Weights of a small transformer language model.
Training: a variant of Adam for these matrices, 1273M tokens, 9223 steps.
MLP neurons of a small language model. Each row is named by its layer, matrix (gate and up: input weights) and neuron, and shows model dimensions 170-265. Each number is 50 + 15 x the weight over its row's rms, rounded and kept within 0 to 99. A neuron's up and down rows have the sign that makes its largest values positive.
A block is one neuron, or neurons of one layer that tend to fire together. After each block is what it responds to, as a language model described it from the Wikipedia text at the highest values.

L4.gate1441:67 36 61 58 41 31 60 46 79 28 59 73 60 59 58 23 31 12 79 51 43 58 65 44 46 35 30 40 41 33 53 67 19 67 75 64 51 51 56 45 58 48 57 52 47 44 45 52 42 48 26 35 57 64 56 72 35 46 50 49 45 38 41 64 55 42 43 70 42 53 47 30 44 23 63 22 73 19 54 51 61 66 49 26 31 73 66 36 30 53 57 16 67 56 35 29
L4.up1441:38 77 35 46 44 45 61 52 45 45 34 25 53 44 37 49 64 37 68 37 61 53 46 55 42 45 86 29 44 43 64 65 42 89 32 58 29 55 57 49 58 67 67 24 70 45 42 36 56 41 69 66 24 32 17 51 36 31 30 50 45 49 38 69 40 52 48 70 42 40 54 36 53 64 46 63 53 55 54 53 61 28 37 71 67 46 66 52 55 22 67 39 38 42 45 50
L4.gate1512:63 47 40 66 63 18 71 65 38 68 48 44 67 53 45 53 58 26 64 37 57 55 66 65 28 47 38 64 66 48 56 76 51 67 53 55 45 49 75 36 57 54 55 33 52 53 44 61 67 65 55 37 28 50 46 60 50 69 53 48 36 41 32 60 30 45 52 59 24 46 65 53 58 17 49 58 30 49 11 66 54 61 67 44 59 80 51 58 25 80 15 64 56 63 66 47
L4.up1512:48 61 62 32 49 44 38 40 51 77 35 19 54 46 53 30 79 41 55 71 50 52 61 35 50 43 34 54 68 60 42 61 67 61 72 51 75 37 69 32 71 65 44 35 60 67 57 33 63 48 42 36 45 40 60 49 67 06 37 28 57 25 48 11 64 64 47 20 35 15 62 38 30 57 43 58 47 69 52 67 69 75 48 78 46 70 58 28 52 81 28 71 72 49 29 63
L4.gate1865:58 52 36 38 83 49 61 75 34 58 55 54 31 66 32 54 28 43 50 57 59 34 35 51 31 54 49 39 26 20 47 71 46 40 48 39 44 55 55 40 58 54 53 24 79 30 44 75 63 56 58 57 56 77 41 61 45 72 52 54 66 26 46 79 56 49 54 73 22 40 57 68 70 68 62 59 53 68 32 31 59 53 70 34 39 61 52 47 03 53 49 38 50 63 41 36
L4.up1865:51 32 77 43 41 29 72 23 64 50 38 57 61 61 25 52 39 57 48 41 65 46 51 45 49 57 41 22 62 58 35 46 30 68 36 36 72 58 40 46 63 43 55 47 43 39 32 36 39 10 45 75 51 45 34 77 64 44 48 38 31 50 42 54 64 31 54 46 71 34 49 36 39 46 34 51 44 44 28 42 53 71 10 63 63 45 41 30 63 52 18 56 52 45 52 56
L4.gate2177:28 31 55 59 54 44 47 36 49 55 65 66 43 58 32 51 64 34 48 43 64 48 75 40 63 28 32 64 52 53 48 60 49 40 52 52 64 81 53 59 40 63 62 53 76 64 42 48 37 73 62 37 65 48 24 56 14 48 29 30 45 48 53 50 54 52 48 62 58 64 51 35 59 34 39 37 63 25 56 90 64 59 59 84 57 64 50 47 62 50 40 60 36 65 39 37
L4.up2177:43 43 59 54 61 61 64 33 46 56 94 56 63 64 36 23 19 45 53 59 52 43 34 58 60 43 26 50 50 54 59 63 45 73 67 50 37 31 32 56 99 49 68 65 49 38 39 21 48 47 60 42 53 45 28 82 36 51 37 61 32 58 30 62 72 38 33 36 69 63 49 63 50 57 45 16 61 49 29 66 67 78 36 75 35 58 53 20 31 85 13 34 50 44 30 62
Responds to: Verb after long subject. The first verb, usually an auxiliary such as were, have or may, right after a long or modified subject noun phrase.

L5.gate1116:63 68 59 34 38 42 60 68 56 34 64 62 76 28 39 49 00 37 55 15 48 49 47 50 82 49 67 70 26 46 65 39 63 69 35 32 40 27 41 47 59 42 38 68 32 44 29 54 57 62 60 51 40 78 37 46 44 77 54 36 32 41 39 63 56 53 69 44 33 52 25 47 26 64 68 68 41 63 55 20 50 53 32 38 51 52 44 53 56 40 49 13 40 65 47 35
L5.up1116:53 55 59 56 58 60 70 36 86 28 65 31 53 32 17 78 42 44 55 47 19 81 62 58 55 55 28 65 68 47 62 52 50 36 49 80 35 32 54 61 41 48 34 63 57 45 61 87 31 55 66 27 37 28 40 48 24 78 41 26 50 76 60 52 42 34 53 40 32 58 43 69 37 55 52 76 51 26 62 57 63 34 74 37 40 74 45 54 30 66 52 42 77 68 31 61
L5.gate2067:46 43 52 63 51 42 32 68 41 89 50 12 70 18 43 58 30 33 32 31 61 66 51 43 55 29 34 89 16 47 47 48 49 35 41 69 69 57 64 56 51 69 43 45 52 80 17 48 17 74 34 59 56 46 59 39 51 80 67 62 62 55 49 39 51 54 66 25 33 51 65 25 47 62 53 69 29 18 49 55 54 62 44 25 33 33 61 43 47 56 63 63 49 25 49 33
L5.up2067:52 59 59 38 42 50 80 30 48 61 54 56 36 53 63 46 49 52 73 55 50 31 40 74 55 26 43 34 47 71 67 73 72 53 57 57 38 37 60 49 21 39 36 54 61 49 56 67 38 53 58 64 75 36 25 29 51 49 26 36 70 77 62 54 42 58 42 61 32 39 58 68 76 79 50 79 65 63 37 59 24 91 41 57 49 69 77 41 66 26 52 28 89 62 68 39
Responds to: Converted measurement units. Unit tokens and final digits in parenthetical metric/imperial conversions in infoboxes, like 44 ft (13 m) or 1.5 m (4 ft); weaker on year last digits and verbs after names.

L3.gate393:44 58 67 30 71 30 54 73 65 28 72 51 49 59 63 61 40 48 23 32 58 41 72 47 57 32 20 48 42 51 61 45 47 61 33 57 39 52 63 40 63 63 48 38 42 57 38 50 36 70 77 64 58 64 41 54 49 73 56 74 47 35 83 49 71 13 39 38 47 84 42 45 39 70 45 51 37 41 35 13 44 56 36 58 52 68 49 36 39 47 45 48 40 73 48 53
L3.up393:29 53 58 59 70 59 75 26 65 47 72 42 56 81 10 60 54 50 52 42 45 58 42 45 48 56 54 61 38 44 46 60 50 70 36 49 59 39 61 31 43 53 28 71 19 41 26 46 83 59 37 51 37 53 63 44 88 61 40 38 26 42 41 30 55 67 50 55 40 58 37 49 30 62 67 13 53 37 45 61 44 82 18 66 23 56 76 41 69 90 37 58 28 48 54 61
L3.gate1309:63 35 55 26 67 36 70 48 53 20 67 33 63 39 60 45 55 65 42 57 39 43 26 48 32 33 61 31 62 54 28 64 65 47 53 48 59 32 49 46 70 72 42 37 57 40 61 61 49 58 63 71 45 72 64 35 90 58 60 68 40 42 71 72 57 61 36 34 24 59 35 46 42 40 82 31 19 33 56 45 29 16 38 63 31 32 74 42 50 67 40 59 49 56 37 31
L3.up1309:45 61 26 58 52 58 68 61 59 67 31 58 35 57 42 42 57 42 45 62 82 46 44 53 35 54 45 36 29 59 41 70 49 49 24 54 50 49 67 48 36 48 67 38 68 51 63 46 49 43 69 23 39 55 36 26 48 60 57 58 36 61 48 23 48 31 58 59 31 34 55 48 05 69 41 43 54 66 40 48 50 52 47 45 35 51 37 62 71 47 45 50 39 64 83 74
L3.gate1693:48 12 73 31 81 43 57 39 45 55 53 46 56 59 29 00 41 58 60 41 78 46 59 42 67 71 18 70 55 39 43 19 71 43 27 35 59 39 37 28 66 61 23 46 34 43 56 69 47 75 44 56 57 51 24 65 53 47 58 43 43 22 59 48 55 48 45 37 33 41 41 26 66 44 60 60 56 46 28 41 37 64 72 21 36 63 51 70 59 43 43 47 40 27 40 51
L3.up1693:65 27 54 33 56 58 56 59 55 48 62 38 58 46 39 42 72 43 51 55 54 51 69 31 58 49 42 48 78 47 43 60 65 69 43 51 19 38 71 47 58 16 59 65 45 48 68 30 67 58 36 46 43 39 50 48 42 48 64 69 16 62 28 68 47 63 53 69 45 44 81 67 69 59 82 33 29 75 43 59 74 56 92 27 36 38 25 90 72 68 43 39 73 64 21 32
L3.gate1851:56 48 62 36 61 78 39 54 41 51 54 42 73 43 39 50 48 57 37 64 46 19 52 37 54 56 55 43 24 71 50 39 73 51 48 54 34 39 47 62 52 38 43 47 32 57 66 60 53 49 54 39 61 38 65 96 65 43 54 43 46 53 64 77 46 31 38 13 26 41 77 69 67 33 54 48 33 70 36 32 30 25 50 12 26 52 48 43 74 55 56 70 46 54 42 53
L3.up1851:22 41 78 84 49 48 41 67 47 85 57 51 60 47 44 49 51 62 56 59 45 59 68 59 62 50 67 62 17 40 25 20 36 36 43 47 64 57 16 40 60 27 39 56 64 46 57 39 65 44 49 49 44 69 37 52 77 63 42 37 35 56 48 43 56 19 63 43 29 65 35 52 60 10 49 55 25 45 51 49 34 82 45 70 24 38 79 32 32 57 43 47 60 30 29 29
L3.gate1917:74 20 63 50 45 71 49 48 27 23 58 83 70 68 39 64 40 23 71 42 40 59 51 43 31 32 64 43 49 36 48 60 57 61 79 59 50 28 74 46 39 71 42 49 46 41 64 52 68 38 43 65 44 63 44 50 54 90 85 56 60 57 25 80 36 51 65 61 41 69 52 37 34 42 45 47 51 45 74 55 44 58 42 36 62 42 27 38 56 38 31 71 43 65 61 42
L3.up1917:30 58 55 37 52 43 52 35 33 66 29 47 59 30 42 51 60 35 44 59 50 36 75 53 52 43 50 49 37 56 51 33 47 39 53 57 68 41 54 45 39 27 49 10 55 29 40 37 60 55 59 61 37 71 70 54 40 44 29 47 50 33 62 32 66 55 50 22 29 50 43 66 55 43 53 28 49 63 67 42 29 60 24 54 42 59 63 74 53 44 39 32 33 48 31 28
L3.gate1918:31 47 37 84 72 23 35 58 39 45 70 49 57 60 42 58 62 33 64 36 73 30 71 35 46 61 80 10 47 40 54 40 71 52 49 40 82 42 45 40 56 36 43 29 55 40 70 41 44 50 40 34 35 65 48 54 40 46 53 63 39 40 23 53 40 55 58 41 25 47 35 45 49 40 41 81 29 44 41 31 14 41 67 42 55 75 43 47 62 57 53 44 38 51 61 49
L3.up1918:41 49 52 64 68 62 22 58 62 56 65 40 50 56 44 46 51 35 46 39 35 30 47 58 62 29 42 44 40 61 35 66 75 39 69 56 38 39 44 41 64 56 27 30 83 50 33 42 45 59 35 38 59 60 43 41 42 32 53 62 67 15 46 43 34 56 52 63 55 67 62 28 66 53 22 57 29 55 24 26 65 46 38 43 60 49 61 55 24 47 64 33 42 64 30 41
L3.gate2349:25 58 58 24 69 24 54 60 32 47 12 56 52 69 54 41 51 47 72 58 73 65 55 47 60 56 08 27 43 45 42 56 36 69 47 55 60 56 54 53 63 63 29 35 33 42 33 54 61 63 28 58 13 72 62 52 24 74 64 63 47 58 33 40 79 26 49 47 61 58 65 69 51 36 42 41 57 63 20 58 57 51 47 38 55 62 50 71 38 58 64 73 70 60 71 49
L3.up2349:20 40 59 36 46 53 57 58 99 32 54 66 39 61 20 53 65 38 28 73 46 50 50 55 55 62 48 76 76 31 30 52 41 46 30 73 58 26 66 43 54 47 56 40 23 40 55 26 42 55 56 48 32 61 67 53 33 51 65 38 36 50 73 58 65 58 51 23 59 64 70 61 33 32 33 37 64 57 50 58 50 78 58 43 59 62 36 49 43 40 58 26 17 63 25 45
L3.gate2390:54 36 59 65 42 69 44 71 77 27 59 45 61 76 47 67 59 52 42 38 63 63 28 63 46 62 63 52 60 54 49 52 51 76 41 73 64 55 66 72 36 65 48 49 34 50 36 47 61 86 53 78 67 63 65 72 17 58 76 69 40 38 20 44 24 52 55 13 53 31 71 45 58 56 51 58 27 53 51 47 41 73 36 47 23 51 67 59 50 45 46 62 51 67 46 48
L3.up2390:43 46 68 49 65 37 48 62 41 68 72 55 81 50 31 56 51 45 67 72 43 48 55 36 35 60 57 35 74 41 68 62 39 48 45 55 68 45 68 40 50 56 34 38 68 25 48 57 55 68 54 46 24 52 52 60 45 55 46 33 87 45 61 50 67 57 45 51 34 42 45 36 45 37 47 40 67 60 66 51 63 53 65 55 45 58 45 46 58 39 59 43 30 45 43 64
Responds to: Verb after subject. Main verbs or auxiliaries right after a clause's subject noun or name in narrative prose, such as band had, toys begin, Yin earned.

L4.gate576:94 60 22 73 47 49 46 49 67 47 64 21 74 76 64 62 53 72 43 19 15 87 58 51 47 47 15 36 35 58 49 54 53 61 30 36 72 54 71 67 54 55 74 52 50 41 47 50 47 60 40 53 34 50 72 41 81 54 46 63 59 55 72 49 44 41 58 36 63 76 62 51 56 30 52 41 49 41 64 56 37 27 50 43 51 61 39 54 57 44 47 38 73 53 37 54
L4.up576:40 51 76 71 59 56 55 79 38 60 63 42 26 59 55 48 63 22 48 41 54 71 49 29 51 38 74 38 62 53 45 66 40 53 71 50 42 69 33 41 68 51 42 46 71 43 59 52 61 28 28 47 41 59 35 40 38 25 55 49 56 31 34 40 67 36 34 36 58 38 42 39 40 46 68 53 60 48 68 36 48 43 73 44 62 57 60 48 77 53 64 61 63 52 30 29
L4.gate2015:37 60 57 69 50 60 53 48 53 49 59 30 70 56 56 72 52 43 49 52 33 52 42 51 42 49 80 62 41 57 43 40 44 40 51 48 50 44 33 62 43 26 62 78 74 61 50 38 40 46 48 60 53 43 40 52 41 74 35 63 56 80 65 59 30 71 40 46 35 46 32 49 60 25 76 53 57 35 75 50 52 66 60 42 24 47 21 45 53 56 74 45 59 61 30 38
L4.up2015:42 48 40 56 66 52 44 68 51 78 63 38 45 27 58 63 62 27 45 40 49 87 50 58 53 12 18 47 63 63 32 79 46 59 54 68 35 38 78 45 62 61 38 66 53 56 60 53 67 81 48 23 37 32 53 35 21 62 66 25 48 83 36 60 52 34 38 31 56 64 27 61 32 85 51 34 57 37 46 21 45 63 44 56 37 36 41 55 32 57 42 77 46 64 40 66
L4.gate2425:63 31 52 26 73 44 52 58 39 45 51 61 65 28 56 34 44 64 31 39 30 49 28 52 28 50 35 46 45 59 47 37 49 70 54 54 64 41 61 65 57 42 62 47 43 48 37 54 42 31 58 47 55 42 56 85 50 64 43 53 38 77 39 50 31 50 12 49 36 66 61 39 58 32 55 37 39 35 56 60 40 27 42 59 62 39 53 36 74 84 54 45 48 44 55 59
L4.up2425:46 60 40 56 62 35 56 64 32 61 42 08 44 49 53 38 28 57 64 39 55 48 54 50 37 55 56 15 48 48 58 65 52 43 36 22 46 33 51 44 41 53 55 87 78 57 63 44 45 53 35 45 58 50 53 51 42 61 37 70 51 34 43 23 41 61 70 45 72 70 15 58 54 24 67 49 45 35 71 62 39 60 90 37 58 65 62 46 31 47 24 53 64 41 51 52
L4.gate2572:48 46 29 49 57 42 36 46 59 56 55 58 26 42 61 38 42 34 67 41 66 55 52 63 41 50 49 40 50 60 65 43 35 64 60 48 40 43 64 44 75 47 74 57 34 52 41 54 49 50 45 46 29 35 40 58 60 52 02 68 37 66 66 49 63 42 52 47 45 40 51 62 56 47 35 39 37 60 58 44 65 51 75 49 43 42 59 35 53 84 51 78 70 77 66 30
L4.up2572:28 35 27 53 38 42 56 40 86 48 78 49 58 50 51 47 47 44 29 33 37 59 21 61 36 51 51 53 72 21 63 38 49 13 50 72 66 59 45 54 56 55 45 22 52 55 52 44 25 50 25 47 08 35 33 36 48 79 42 66 61 52 31 25 45 77 65 43 33 64 52 58 87 37 68 31 52 18 47 55 41 58 47 61 36 66 38 45 48 59 54 53 59 50 44 44
Responds to: Final digit of years. The final digit of a number, mostly four-digit years in biographical birth–death dates and citations, e.g. 189'2'–1981, born 196'3', (191'2'); also unit conversions like 14.'5' sq mi.

L3.gate96:45 80 55 58 68 78 35 71 57 54 60 50 57 52 51 52 82 53 52 38 22 37 40 58 72 68 59 53 35 24 46 39 32 49 39 89 62 50 07 64 51 56 64 41 33 62 41 52 53 50 09 48 38 35 35 55 30 31 55 77 84 72 57 48 60 37 65 50 47 57 67 64 34 56 26 63 54 51 45 42 27 64 44 44 31 41 52 63 48 35 56 33 26 38 60 67
L3.up96:14 64 54 70 29 48 45 36 53 62 58 47 42 41 58 47 46 61 60 11 46 44 60 84 58 81 51 64 30 42 46 27 38 64 76 31 33 63 47 65 70 19 51 54 45 18 47 35 49 59 69 35 33 42 43 31 42 54 32 72 61 71 24 59 38 64 62 46 65 84 39 50 46 50 39 24 44 32 65 43 53 45 66 59 41 38 53 25 64 40 41 62 76 60 39 56
L3.gate1018:64 44 59 46 75 53 57 74 54 51 48 59 44 46 34 54 42 19 33 47 45 48 41 60 23 80 60 33 61 42 41 48 38 31 40 72 28 47 57 79 53 75 44 52 31 47 87 40 23 61 40 52 52 37 26 46 00 47 40 43 63 60 40 42 47 59 55 52 40 77 32 55 44 35 36 80 31 55 56 72 74 72 60 59 37 45 63 32 66 39 73 82 49 42 50 49
L3.up1018:53 51 35 56 45 51 53 18 48 66 61 70 45 36 45 60 52 73 58 58 60 61 63 46 60 51 60 51 51 52 46 26 31 46 34 56 71 77 53 28 58 49 61 73 72 36 32 52 55 64 46 41 59 60 45 49 39 43 22 42 60 66 45 72 48 52 44 31 27 61 51 48 70 57 32 80 18 32 69 56 32 46 38 42 59 56 55 55 62 43 29 33 49 38 39 47
L3.gate1067:53 55 39 38 60 66 45 52 39 69 60 67 54 54 56 45 43 35 60 53 56 65 64 60 44 44 36 75 42 54 80 45 28 56 47 66 77 46 67 53 55 56 36 70 55 85 75 62 37 70 54 53 37 49 26 29 27 51 42 19 58 74 50 81 60 58 23 37 92 22 36 40 47 66 66 51 31 54 49 83 42 43 65 51 30 37 66 35 63 38 61 44 45 51 85 49
L3.up1067:82 74 22 33 53 63 34 39 62 64 53 65 59 44 69 67 32 38 70 43 51 47 63 37 23 74 36 58 50 55 47 49 47 48 56 26 80 59 51 55 61 36 64 34 41 31 36 41 31 40 31 43 29 29 45 47 62 48 44 93 42 74 67 49 50 56 38 33 64 45 50 81 38 59 69 67 55 76 62 74 56 69 62 44 71 66 47 58 50 51 68 82 36 51 75 35
L3.gate1821:74 43 40 62 33 66 51 80 71 73 59 73 62 67 69 57 58 38 54 52 49 61 47 85 51 40 55 96 50 53 66 66 36 60 54 50 50 38 55 61 38 60 54 13 81 46 54 56 64 42 52 59 75 52 53 52 62 63 48 47 29 65 47 70 39 28 40 57 65 44 35 42 37 32 44 60 50 46 72 25 89 52 68 47 37 30 29 51 79 32 59 45 34 61 56 52
L3.up1821:41 45 55 57 84 66 45 52 40 51 61 58 27 51 36 20 75 44 34 37 69 50 34 62 58 68 27 27 37 45 60 39 52 41 32 32 29 43 53 75 66 39 59 49 46 40 34 79 54 34 33 30 42 54 75 38 17 47 77 66 47 47 57 55 52 35 61 57 73 54 38 52 51 33 32 74 55 35 50 57 46 69 51 57 44 47 68 52 27 58 66 67 42 36 44 43
L3.gate1838:52 25 84 43 62 83 60 23 54 73 60 33 40 40 36 58 46 33 28 20 40 35 58 74 70 58 60 44 36 56 47 42 53 45 61 38 47 59 61 42 67 43 64 51 48 48 45 62 24 36 57 69 55 56 43 62 54 20 12 68 33 42 47 36 35 45 61 64 78 60 38 49 38 52 12 36 39 34 51 41 41 48 48 56 81 45 43 36 56 52 59 46 36 41 28 52
L3.up1838:38 57 26 85 60 68 53 51 53 32 62 76 50 77 61 49 46 41 34 26 76 73 41 35 83 40 54 38 71 61 62 18 53 56 25 28 38 34 44 62 59 70 40 54 50 50 47 37 65 61 67 47 51 44 37 18 52 51 40 87 32 51 85 34 54 35 65 69 24 47 55 81 33 59 46 54 59 61 40 54 42 59 53 61 44 50 71 84 68 29 57 20 51 46 54 62
L3.gate2456:54 68 39 57 54 53 41 52 76 62 44 68 52 53 47 61 59 28 56 47 46 47 57 66 26 29 31 40 50 71 48 32 28 60 69 33 75 48 69 34 72 54 72 46 36 42 52 66 46 59 55 48 49 49 38 49 59 25 59 55 76 90 35 86 33 49 56 28 64 67 50 61 32 43 32 75 13 36 86 44 49 51 63 31 55 50 30 36 55 62 40 48 47 40 33 63
L3.up2456:79 39 18 54 80 28 51 46 54 50 78 42 66 40 59 54 34 41 76 37 36 62 79 57 21 44 26 65 66 46 43 47 36 53 63 48 23 35 58 53 58 43 40 33 54 69 59 60 22 55 38 36 44 44 35 31 33 73 41 56 55 53 68 55 27 17 34 53 44 66 64 29 47 84 43 22 41 55 55 50 49 39 56 59 43 36 46 43 71 83 45 73 74 51 61 52
L3.gate2642:56 51 34 77 82 45 48 50 60 20 46 80 49 36 56 58 50 67 62 69 50 54 41 44 62 57 47 47 25 52 27 33 43 18 54 38 46 77 54 51 55 34 52 37 43 55 50 44 29 59 40 31 49 27 48 46 43 68 52 58 36 27 48 55 61 52 53 44 40 66 43 41 55 50 35 64 89 37 54 37 52 46 60 50 42 73 40 65 88 38 35 55 52 29 46 53
L3.up2642:48 48 50 59 27 47 30 62 57 71 75 58 66 62 39 44 39 72 36 82 52 38 49 38 79 58 59 41 47 44 45 40 35 48 67 52 48 32 62 36 45 14 38 40 63 45 64 65 37 46 62 29 31 41 14 28 81 51 18 42 43 45 46 57 48 54 32 18 43 40 39 37 60 43 36 67 45 70 58 44 42 60 41 57 84 31 44 43 34 47 54 43 44 42 32 66
L3.gate2713:64 55 43 36 46 33 41 61 51 73 46 60 52 49 27 44 58 56 86 78 64 49 70 48 70 29 58 56 31 13 54 06 44 53 20 52 81 16 54 76 72 80 47 67 58 17 33 70 68 73 41 74 27 44 62 53 81 41 17 55 72 51 45 55 50 60 28 56 51 46 38 67 62 48 83 51 36 53 50 69 52 49 67 57 32 43 59 21 53 50 69 29 68 47 67 36
L3.up2713:52 15 39 53 63 55 61 84 73 52 39 83 24 67 37 47 60 33 53 43 78 79 42 40 43 55 32 54 53 53 70 59 37 49 44 35 53 62 54 57 40 74 55 36 36 50 52 54 48 58 68 57 62 72 46 32 39 25 58 83 57 46 55 72 64 34 51 32 47 30 35 52 39 31 42 55 66 55 44 30 32 19 81 50 48 39 66 47 36 41 79 40 75 52 51 66
Responds to: Number-final digits, relative pronouns. Last digits of measurements and decimals, often in parenthetical unit conversions (7'9'.2 m, 37'7' ft), plus relative pronouns that, which, who after a noun.